config.toml
norm = "layernorm"
qk_norm = false
bias = "none"
beta1 = 0.9
MLP neurons of a small language model. Each row is named by its layer, matrix (up: input weights) and neuron, and shows model dimensions 170-265. Each number is 500 + 25 x the weight over its row's rms, rounded and kept within 0 to 999. Numbers have three digits each.
A block is one neuron, or neurons of one layer that tend to fire together. After each block is what it responds to, as a language model described it from the Wikipedia text at the highest values.

L4.up29:541507486517494491543541500559469462542509528498486503527506478441520492496565511509540512503467478521469529519527477478451451484461478523505489499459480514490527527497504458510470508486490459482494527490519483480509490467505493506529490508527509518454505435519491474452470515508505513499
L4.up58:490492484473463496491495544502490488506475500523537508469505525504530468543524441466496483483502472512472549472544529486483460498462469491506447508518503516514479504498514495537479489500490504483483503488546535539505521452511509502518505496523497488429509531495501535535547495525466496506
L4.up868:522487500520519503513505528515494493531511552500511514545519483501514517498529519439494471475506538508457494500503494542530501512485502458534485504544517454506522510498477486507471533506518492519488519493487508488489500471543535525512483523524475502456497503494521464534502534473547529487
L4.up1124:486487533512493521510489490519478540536455495486502499501520516514514506514493501518532539567501513499507507525450483465493482500483445489510460470524455517464511483493487513478498503538507476463523478513515523485439499494494536509498463502493464558457525510521482485520516517530529482535
L4.up1196:519476500486558533471496526511513459522524481532517483531519497478497476504484478488483508518514534489499520504453514491520497491485476472514487479473497488471526490489467427485507514500468498501463529502521506505441482464498495488515517511534514492489448519473468491498503484489534487486
L4.up1803:474512573480516473521542530556447512512473514526486550551498475499535506528494497483469481534514551523492479491471470514510525474502510508465495529494476508491514506474519478508503528494513498479480492451472483479476506497506505460511483505506474540451483445464497490555456514476509510481
L4.up1825:507427553487476475521541523493457502523499518526510508508492533493464501525489468503503523508456478510513498496516501496480471474495496510522511470481467499499495484525490459505513503464471482560514490493491513505497474514505506489502509513510485549491463475504509505466554495556548484489
L4.up1834:486502486480462448521494494512489514507475465542471550503519495488495476484526493502467510524459535489489494501453512509524494466519490505520479489531454498464536548520475474513461579462506470505472547459507496503524528456493481516502503493539500522467456502524487444515487498489504473551
Date and place commas. Commas inside full dates (July 19, 2004) and city–state pairs (Memphis, TN), often in tables and biographies; occasionally mid-word pieces.

L4.up221:509512550497488469502482503467501517516548518496480468455509511489540463485525478512504464482538503498462522499495558525535504502481524498492490502507510499484507560504505507507509520532512497536528518488508506491468497476444469477500489501484527508537499490490504530468533472535505489527
L4.up491:505445501567497511519490516476532499504475466501478456485465497504504473498529480506491498488484556520494550498467467433502492483518452497509465452483512517445542530493468489436482507490466518542480524486463510496504474484514476487519523523550540470505453483512461511531485491512531502523
L4.up972:518460512542487477445483494449492547504484473443499453485500516505510475517478487501491438544513467485503556506470524489442460496487485505547504517464548481495569471479455491475500544524489511545517515514463464458456538507495499473473507467474474531520551501514520499530493518479512475510
L4.up974:494479536521518513519510511535501515520470445477443483482487480504527470524479464519536476507511518493524507512489524487439457499502501479533491460519499467490508494498480514522532528515453474491531517511515506498513485490525478499528457515493447529521513505514518484511543489523486455494
L4.up1078:491514508518542499506544477489486531493493494501496491486503519526533516531492521507465488482502501515533484544466519482466474481484445476509464495523500502467504457524451507516482525529464467507471534444510493509521494487495504474501543480519492518446515528486486517523523533508522464509
L4.up1098:496530545484466504486514488511482451488476490510466496455471538473515454484511501511501445530501490486485515487529506493481451482523499490528480484442523543498478474473482527476478503487507472482501545548501490498478504469504494521487518453493480485485541486488531488494499488511497449509
L4.up1498:500497498520505504520490474478519491526434491534503473451499537498530499522495495519499478540483503548494520510480556480514492501485468519524456496464490496438540513473461515491468491516453490516505487483482482502504505499494455510506489521497458511533558461480499480511519477488495454519
L4.up2013:481517574487458481499480521501502488506471512499527471489492536485478502485513522542485486493508497523457501455493515514498489493534512512497497480490462511535475502464483503513517476514468515535508522517494476517510488488470474481497470494546489438474502500444510469486484479534472458541
Plural noun endings. Final token of a noun, usually a plural suffix like -s, -ations, -ils, ending a phrase before a comma or preposition: roles, positions, trails.

L6.up1867:463479487481513462461547499542518521482467486477500471521466483546488501478584481496506461564447529497513537505474496533489530473522500442519515488489497496486507526509523524506503476445471508541457432507534501481525467524474496538499527452548514508531505511499466535527509494545488507512
Mid-word and date fragments. Fires on the middle piece of a name or word split into sub-tokens (Mar-c-oussis, Tar-c-al, Tit-an-ic), and on year or day digits in lists and dates (199-7, December 15).

L4.up23:537510518499514498494531524532479504501452482534454496493499476501493484520492506481508467542469470493522530500434474543479495486517505483527504475485494509483544498503478449484470553432510486498471505487518474506517504500501499515428527465536472487453478483519516478481522513493520489542
L4.up67:507484519476524504480550516486476551550535508456465466516469505494460522492498526466522520488476459525473515558451503478528490504473508496522505503474506522495539482477495457512476519512508503481540486526474482477523505485519511516499517488521491475513482462492476528471530524460490514523
L4.up161:497483502459485508492491489484531487472522533513539514493514509478493462508487498500500478518485521539532494454541511491526472510476504490513488484467520533501535502492470487510523496496455515479478456519518530468528459542458468466501456478537489505520475515516472497480493516470494450503
L4.up242:458475517526549432497518506516496524516465527513494472465538521499499502529486533531522485513448507517471508542486494496504513523527543511515493478510513515457528459492487464497520504484495495500475491454476493484516507501516526502484540496501507476532495527513506510520560475543509488508
L4.up300:524450517501530497534508506491465551520524506529498524479512464503515479467492493484474528544474518485480528551463506555452505445507501513493492483493560539511534510460521487485483473509467534500487554465456463465505507496478493521531504479527503554514531516509511544533504489517523443507
L4.up496:493495533517463511514505541513503496531506517448500522479530491506532498512531463512483489485490533500478478528503538475519408466483476419478507503468486539519473482518510468506525508465493491528508483502474472489490480477507504499515489480519484496462480480490535503510480512477530496494
L4.up518:474516525555517499503527519476477460512485488514489469514517520491480469522459506483551520529517508537504528525497506561517520486513469506526504505516499525536492504492487487488523523477440501526535502539474512521541492513520499475488476478506450489515474554488527488491541537548497460511
L4.up1537:513509515504475514442474527513479517510463468503490496493473511478569491542499543488496496566457554497512485504453484524473463455511479455488466483517518481518516496481468460512521497518474499513528488457489499506500493488499497525461524505487500514502503466491531489490484520547514537517
Year final digits. Last digit of four-digit years in sports career lists, tables and season ranges, such as 2007: or 1990–91, also match scores.

L8.up204:471504549503463498483497481480468471519487505486462524481501526489533480438517472513455505537522512497498491493488529486499453484522467479475510504484526513526530525485488488501517501499480467487462515508520503449476481533519501466475484475518544468484540509505545473480511498501511502518
L8.up335:468521495499485488553476519508514488505522483470530457483494546530516468518485502521468490503509549476506521481526475489506515532490514506475499510515500502502507517490492513495481516505521502535501506540503498511488479492497497491478474495533561489485509533491506464489493505518486541501
L8.up437:477478545494499482494489520469479455492513507506532461502523510487490457511504525527470510504471489468505541471503497479550488502486521547545461502511527478526525519485496502543488515517540448505492470500507490499518487509520522505431498465523523504489536547521518504518471531483508485520
L8.up444:504474551478515455523486516512539521511476465502515503459517527467495525523500515516530475527481486518515505519499496448525454480507524512490517527481558505509525526504453509504537512479511465549483489529486498501512472455531493543489522509532520506526503471435480494481475532540498503560
L8.up476:488448536508494494508496515500466496479507494483474459501505521448490508489506462536505510525516459516530548450514473474527506505500508501467474499545457514488501529495495527486465446485484502512485500544492486492497493490476552480501520495515567509507507499510492482513532515521478485514
L8.up784:509456538518529522467489547490510564478472511498491480488523515528464516494457492502522497500518506434515488465479506494513479524479479509518522484508505500492488485487459504509488556500482496527471548483518506481473518471499498454504490522496541537479485520526472495500499487531516485517
L8.up1405:504516537469497500531481493495487446491476516473508486482507534478504452520531479522424516538473519527474479454499540472532495441535520516508487504538512493480515521460442535498493526520489441503524497507539467519494489495469480489450488474493474487492538538502534489553464434510500480511
L8.up1465:502514514496503553516497525471514507512467501497521488479494499500482508470476504472460481509504516537519506468546472444514500507505543501499508524556508526499510509505477509528477502499472468525500464485517502496512464484498521510461522525507538503472540499491501528481515502497513527550
Plural noun endings. Plural nouns or their final plural suffix piece, often after a number or quantifier, such as votes, sheets, purchases, households, episodes.

L8.up289:506495482488540514441514487479475518508426490485480510497536489490500500489542506474476464507449548540464464516435499524486470460469536476526508481474539546514506462499498480496517532445530488530475529492507544485483501452459527504523512458524488561521474472460537520443502482505500471503
L8.up530:520481504530506484492494478491483526475507518500454542491529542505513470511484506441499464493459493486475492479486481507502504461497492509498505508541498515502522540464499480506466485499500507487506538492490529514510506467535499498483476475521485535458506474507505479489528488526511492490
L8.up564:537489495540501534469527495531479486496491517471495509510465494537497506475472507468469457498486504486500464538508528500507476532506496522501508478482479527521444529437494444507474477464508480528486490525491511492467505462508500451432472480490519515512541450476473515478499533527512481483
L8.up679:521474494480482466483524485507511544537491489500457495510507536498493475495501529481502504509500529490486509505564514486456523561449459515480505468462493501479507490504471491473505519488547527465488532500493515494502520489487490493527499520550504543500503520450457470540445515509513452504
L8.up1100:534463475502510514447503488511508508509453463477528482495517470520502528465512470470504492503473507504510486487500459496514508508509517513507513510481542526511490512475511458467481484512530494508505500502510512500495480453455499428513497507489510515510479517481470504526520471530513495492
L8.up1149:526515539501458492466510501526511519496491482519476516479476462461555546454496512478459453548522479501469472535500502455474476505448497495498537467474514505496516471471523465523544537504522516470479482522522513487509498471522531469465472528481495543516522505494529513467475537538506485518
L8.up1914:516465489502520494534485549513518477458465518503535470493488505410437473490535508479475504521505501526503502501509493472445502469486481468500481483543516496498492476473470490515541473458488495486506499496502493473477523525504539496465489520532500511486519526438535538507480546489501505500
L8.up1991:509478490526477494420481487486486469489440512506512503460491515475488508480529502458500501506481477497495506506525479525454486486480455540526515477488517538513517523481482501553542508512487492519505503475472495499483472511546535470498496492527509541479507521459490524493518503538468506527
Role and position nouns. Nouns naming a person's role, title or position, often after "the" or a modifier and before "of", such as president, director, referee, footballer.

L6.up57:470507558500492481492495524461512529496497470478520514492501497492555481505485509535472457487511502503508514453507568480499481497507501486512489495486535528541480498522509493469489515487491454493509518496492504530517487501471487483415486460529530473506505518515522494475461481548500468552
Plural noun endings. Plural noun tokens or endings after quantifiers like several, many, other or numbers, such as scientists, singers, members; also they/who referring back to them.